Weights of a small transformer language model: 929M tokens.
MLP neurons of a small language model. Each row is named by its layer, matrix (gate and up: input weights) and neuron, and shows model dimensions 480-735. Each number is 128 + 24 x the weight over its row's rms, rounded and kept within 0 to 255. Numbers have three digits each. A neuron's up and down rows have the sign that makes its largest values positive.
Before each neuron's rows, "fires after" lists the tokens most often just before its 100 highest values on Wikipedia text that the model never trained on.

fires after: "3", "2", "4", "1", "0"
L9.gate929:113108150123099110117118116120115146127142128145131167156145170133140129147130143131151148101128126092137108167128123125124112186151142109122132180139086162185173140095126119134107158154098156118143086153137058090144142136130151122088130158166085152131122150136133134087128083116121061141115101077128132117109136138124116101091084170118113100139141148117130091151150100116135145108109103106100138124086061158141144119109042095095095112106143114085077148149155150127158145152179125083157138156134119153118131168136136114151144112156176114129122127099132116161122136140082096116157097116094141138107125172124141145116117093118127144125122137110124125148141197154122136142129113169157141130093119156091150118137135148089143104127137134066163104153108143143121088130132125
L9.up929:117081111136125148099126167121084116126116123082115110169103146154132115162105142108104149103136131111113148130096110112111151107122102144145148156161149125099115103143130094147146165134100085070146140156128144152118136109093133107144149191126116121137082137139091161122144109113161138168132137095073125146130101104099127138131106132088126117155121140125138117145152090140089155140128123112121186107187122163105130150149106105110092159087114139098139131130135091112113121154089154159106142117059105103119102135120123123125120131127140126115149193145118128140119135134126112113099116125128184185151088142124173136103127100136146152120132143119123149099156138187131132103193122141090100131151094142120109118107107162131140109187123149138115135085144148121113141152093127

fires after: "0", "9", "8"
L3.gate1849:186186130114155135140141104120153101136106103163152144153118165103139152107139100099165147124111084095133126116100094131140109097106126170079099125150151164138120137136104099178092050126081088158108138124143119090154117112125125135144132149126128143152118106117139152120154098121140143135109151156166130127133131134066157139117118148138141108135142134075109114102132103153100133141175112082133146075089164127118103158150111079160117135114133160117134096099140099133133140158102095159176144105103109101116135141129105134098137078102140144127113126079131175088105136099187130157097111108126100124124127139125125128099130106106126132080139173148131091121123157113132128142147135124104146141103123174128090141168132153092158082095095098133143130163118144094119145155130134
L3.up1849:093145109125092138108187161112113138152157142160146162117147103176114129133156126129116104129117138117132168078171132103134160170138126085157152091128136098125113105157113160135164106141161091110097138086147128105068178143141140140147104150133156111170159136138092094141104100160116158120125144130113128136105136131132129104151142120122140153119149120157157113109145102101154175116128118112119094096159104138166113121139129099115149104133085180152098124109146177088147099160166136132111150164119114114099114131132110133161163102149113109144141141163120152138137153122083112107134095109146146161152152138089114102140078116135108149122096120111133119152143144110111130147111159096133096153178156114147144089163170073114082152129119147101116171122175169131117136098164117

fires after: "."
L3.gate1871:157167114157172135155201124153182127149139144138117138150136141128148163131090127134098136085180135102158121120128155140100158130141105138125133145145124127153121135149122114147107094106136113128188099099143174123111136157112115162134102118102090139130065128120113123198118134173128129136155110123141095120090114147129184127113126092133093130118147168131136124079114072140165130139101122145142117104120115156136128097150070197159144096115159186126149133117102114126124113098126141132157150110091088165143124146121116078097088140107125128130159124093112156150102087144155121120100106122110163142156130135141120145149093135139185115149115129150091120119135102134087138121173122136149144106114159118124136095115110130151104112132091106160144153108133110093137172101112115
L3.up1871:152159110114147115126167114173167148136138159130142127136133146146114174124117143124120096113153098126115107128131122118133122135190110132141140147142146121146140136124125142105101105102165078145175092093148120112070128122125147165130140128137111106099051127118130165176162161160142174108135081129110095140099135117131154133107126112109092134111101150127133104087124078162128105142118124134164105093172104121108133082148115175132140110119184172085125133130086140142102113123145129115165150125085089157151124129131118103089095161099123133142148089130117166171124114112128145127118128130136137125190120119126123081131129153086181126173118168124175095122167099128105149113165158129157147085092159087119080068127139138137097125132113145126112106134152182118119130114110129

fires after: " the", " d", "8", "6", "4", "9"
L9.gate589:098146143131129131134134144089151153095100152114108118108147155124138114188122128108126144144086114136108119111141102100138098138157113084127083103121126120123093107042113140175115093126137093099104097125137137107094106130122096116119104110161122135131156138169159168103114128117137143112144165116112131123118124100129142118123169142154094149149153168092126107084105157082114145089153130141163145137147106125129112175149126171166111134098098082093140127119163098134144097143106083155149066151098139128144144125127135107127162142143157100108104123106121098103130088152134108169145109152118114124098121134114115129108143142136115116113078153136135092116109120123179117127159094120102106176124105143155109140173157168159128118134102104119138118178138131140113121102149095
L9.up589:106177159112138099137135164140147146141107113118152124157173116154130108177147085122107145100115107148117182152108125116128127159118155140123140112145136129142135112105132149166125113155114100117153142160152107105114123144142127121150115154126160165134124123119139098110149108133136111184074140127110108167127152153124133107137137183119122142134151140204114125168125091158090124131107117170149117122108104133161137135156172124155114153156126139119102128146112189131091130138106079128055141129129173127115150095117143084151114128106111119074155136091127104116113120159132069074162159113144094181169109094119138158123077085122152119119127125149156132109110153126145138165132147099114073135149112111101127130122117178098070151176126100095120114154149110105122119158160138

fires after: " ", "1", "2"
L9.gate1516:118104109111125130106118115126161152142165144110129135156167173142130149114075101103160066122134097099108120100105117118158120085114150116130124101117118144093124118126137119118148104143152127104154138115105097142125112099116102146112113139124142131140135112087134144095114125133140107131160113130110153183131095113082125116119190088092132165122164145130116107147114123102101108098150146103118143150160176131133156152119048157085118122165107150135156143140147089113156156116134106121103098140126116106141111138134156110128141121168120142111099119116163138102080128113125141120101128123121102100137137119125140098105183144137142113176081099132127108108126191131131150153167122080091120113081124132127126128129130145147092126091142126100116142154114164111080147125140137
L9.up1516:129136133115102116162060124141189129131139107147146130129100137130151086141141102084140121140106111122101121091162123084112130142144172082068142113120104053134123116117143096124133115137141143102122113125136103168139148128113148145108101116109120158140139130137148132101111176089097122082159113100132141165117131105140127139157173108123155116090157102120092134165103145082139129116112171149153122133123116137149183122134150138134116143126172116150092141117133125112123124140119147136128112154110111132155110137104138127094192125157145141142137177140126099092096115120092108130111167134125120121124138078130118118120136118141136126135065121123117111119178119092191127127149114119135113112189096130146143123114118160109123073141103148133149166140117105097145086091097151

fires after: "9", "3", "5", "7", "0"
L9.gate345:154147135110138134135116103159132103093123148172138129185117142115122098160150145134131118105142111178106158153106123143143129136120136124115120118138153094128087175139099140116146116135119096164127111140111147083113108122122151124104148146116148131133127115076128192122114160110123111167157116128133152132126107158161126141126168136120120153080151140076152140158141093111100181169136129134108156107127123149138127172142154105129140100139079104111108155131130103155169103107121127107100110144101104112108164132163123107143055099184080123115179158132134130094144088121124126119108127153150124149151123110089179136136134077119131107126152175110099125142141109144135134164169133115113145130145148131140053132122124134136111121138120152078146165159173129144148151150172122
L9.up345:101174116103096131098148159097107121143125083161132122114146155143118107198143134101151127096136143131078175088129117092125112149129093088131108136122140121132176122136092116094125153139153111161117127163134126147155135107151114105113137105138136147162105157137127088134142155106112120151122147087124079139138154149167130108184104124124119135144097104088148129127090113144140142125120170114135111131097159119147122145114131114112101125153083105151094124152114155139119145141173087167176116094108130132148123137149112126134137114090144094137116116160135074111115105104131122118120133087134153141095121129094074147111090129135142106151135162110114097106097127153068158151121158104128137113173150133133104172158119171138087152121132126168104099087147122140127106177143124

fires after: "1", "2", "3", "4", "8", " "
L9.gate884:145133101147137137111118093136138097139117134161144127123126158158109140125123131124142113105164092154110132135147120125092119127103170116138131174096165139112110114163131106120110112125155137099119141166113113120145109125157124136081112129126132125120120127144183136149129113124148151122121131110111136110147179128113112147133106162148166124151128165178104133111158110167127145148136127106133115104104116166092167139127134092162101080123167179144117154124155135138136130130168119161092122121128104143129102135164129180099119142110101168134118087090106139149095129173142162085106144124155149107159119120106123108125148144141139163148141090135154160124110127159130115166106116101120144116137106122159136121137104104083132081171124109137163088130116121174124122160117125
L9.up884:129128092144066128141117136121160114113186125096158117157165168175100127141169115128149123115140102125104157117140115141096099160113148129110120141184173137146151104139137109142132107172150124139125176124129123094133101136147110147143112130092108113167128146125138157116111119110089166127144141117118110128123141127131121141100096118066165136121115131139148138129173144127130114074120126153107118198147122164092126159151121138131128174114141142134139120148149137120085119089147115143084163089119122107107136131131136144102107153122107134138139110135104106158128103137151127154175096101096124143187146163135143174132119128133138140115106159110156153159157129086136175135175109151125103159098133113170147147091105108144054116116088085126120129134140151143132087124145129

fires after: "9", "8", "6", "5"
L3.gate1514:132109141091102132179162126123117148152105138157145112109139175098110147112109120162126142127072102172145180130108128132155139122161133141116144104135130131153118133100119172166101130083111138126098130104113150105116078115132122176131151134143177126144128150126128147113117093106113128150122126155121181124128092131145069121129115144126151137114131103160089104167139118113144137167125127118111118136133138092139087109111133123169133144143120129089120111110116131117111128096079112133106096168141124149139114153159169138141151139118152125080138124140092135130119139038110116135088130113119074144106150123123170090122127158092114155110087097109123152103103152165115087118133135222121162104090127108156165144131140115129108118126136114155105110159135155121103174106182129
L3.up1514:144118158147106120136110156169092131146127117157137115162139129142093166130101132105159148091118118093123138144140112145118106126108145104160132123089105112133095151110130151167136114162117110100119150081097141122116113126184106139132119096135079121170125136129104136172156102118140144124098115071111184144112128105104147130131117077148101132139105123160130139103156083136096106097148117136105108154147109169141109111143125151125072136160105149144132141128091155113189152123122125101098170173095114120156113082129131117149122128122110108171151140082131077181106087116131103158118131135106107134105113119148164080161125170113148128182150121127132153115119107154104142093123127140100104089097111157164169106135087121127114121097135110146082128118097126123136134117151148

fires after: "9"
L3.gate70:152190170100166132128128057113103106131131097140115129123121141105106113178151171154141106113070130133141126102147133111137104105091171114136124140124123111164135141146144138109134136075096083166175082133104135128134126142110167101150155150128169116143120137119148147112150112101157115179140150116135161134114138133166167142142093129162106147113143170125125112118142164127154094147124089164145128138087102147106077118111123104137111135137145090147152103127135127081148142111134140153178132143119123124112122110131164150141134116148130132128151119124140117132088141122095063142149118145119075151085106183176123111106145117124132078108127158092131125114136142085149109132096116130132142105102142115174131125129146134115104118141074165141159149147122147158090151086158125
L3.up70:084161161116104139102163138089092123125124122146174115162148136160099098129143110118103092125124175121089169114132112095147107147154136100162108116124114116151113114173158165155157132168115128127119145153136117167127135112148179150131142127147121145137156135109126098169140147117118151163096152142097125138114153121123168094155099110138114146075071145119133130127163115098119154107119129143131090131063172120146123131152098128138068148145144115110117165156138084061136074184105127100108140117146153142104117106139144094134126105128144081110118169118168091164161154113170122123130144082111106134090117084141120146143145150140149080142122143119135162156105142093129103114093109138140101122123153118131161111153146110115150132108160104157127122129159113152149121140128132

fires after: "1", "2", "9", "0", " |", "8"
L9.gate619:134152132119177130132122120140120167135143103141113135158145181142172131128166064138154098150131089153121131089179113112159164081093164160132100151100088157086156057140142106134078097141096136159112122120125135141122111127130117134090091141104128134164095110107085100133121101114131163133110169140132089144148140110086125109133131123109124153132127151149138110139133142139098090099131069093133180151111159133101112134092081115158117175101127147142125101144156112137117125156136130109112127095115122123170139168140126070104101137150154154137146099145098147129169137128165121103122142155151118125151090100079074162127118113133138158133104131130112132131168125110128137150083141106158136133079107078139147126139125156109125147114080143111139163143129130133105152136100081
L9.up619:147099127142117116121136132150106108109110101091130145112075139130109129085130110133107177150154105113121118133138109167060093145111113113126132065111130109162144140092109119110117103090142131110127153123134107147093152140108143125124130137108123113095144159152125156087090156128110110075100148170130170104129118091130162113127109132087107139133157143124069118138099109117140144106103125153153173125109103103118149138111155129119162127101107141116140144141096096143122115116092109164116126088151102103112118145119139150112107159109153117159074116111104121118096075141139076140147142161120138161150071131115106172137139159132107103149131113133131136162173123113179155133200146157132126129124133134137128104185112122092112085091128124115148146143145139099130130110098089

fires after: " ", "3", "0", "5", "7", "6"
L9.gate2:159156081145103140131122100131139158102149098105178122130170115145106154157139089137129098162130088137118150146135099125151135135123142152122100147094074149147161154111158167128107116123148163129123151128135093114119090120154129136095151087140144140160121138136173125100151106133140125145143106120129141144116129130145157114151164150104178145126131131105168119150132099119080131153118146122145125108148089163130138126124094157134106100171130139097126171100138144147095121144153118135117112127133130116114081113150123100147104116139129155154135130127157126155129130159109163100106090075151107098118096145140141118098118115102151168161139100125107114096136146101095153123097142150124132087101173128099128135131100121114133112118085130080102136157091128153116099105164084
L9.up2:117132135093098083133147118110136096154100097101160073153116141121103090141129098109150118094176132131106111112142160105153145128124155102118107100103154118100129172159152121111103119138107103149130158157131129110125187153115138112169112130100180124167122153140083092134104117152147144153091131103140158111120139150127169132129124134104154126115091154153133110114158111096101136119155107115124140152131142143124105161128156126110128113157111133128130089176132118123118131082128103133096120090107191114116126150117135089112133124153114153079150142132110115155123167097126174120159162093140126128075153160129122117080116102133144133112131125081176128121154135112079119140092096107172144137133105120144114095149135149121165159149109137128128108120113124166130096129129130

fires after: "0", "9", "1", "2", "8"
L9.gate285:123140169144136103153126098130108133139115096141135121130114124155133087153161125147144101115146098133144138150154122121120128106119102125158071178099129163110175127121154094091129137123143136111161110144105131127137164094143131107166110176116165105137171135138183143127139106112100169115131150106094154084185150098108149136108133097150135126135142142169120113106116143133116158107114129116112129136110118142152080106124100168123076146129120131150117135113146129154152147145176184111146133175099134123135084157116096140102094119109159110093141152149134121143158129143125103092177158105077120138123162085140125107142155115106142132116147119126148103127133115104108127144111130159127145198102096121112115132142135150120133118113121156151117122153165125149120144165112095
L9.up285:076183124160126099168099113122074129097126116137147140119116148152121144108099143122136120085137104119124158118153105117125121145158163126098174170074108127170174135137114103143148143131094118115083126121124130198122175166114138151116143140118109117131120168134148130153126114135126129114134156097110177118131077148169150124147134119076121120100103117169138105109134144127085137128115087149104138109081147132160094081124140147129180151177136118156146149095123148138141143141201125061114130155145144168114106083111116111103133071108115165156128090154120147116164159126157147145139113107172126142134126117150123101143105161111126109167112131138130148124149155147119128146117088139155112155106093109095116151136122130118086141114098129150139135150130122132113102138143140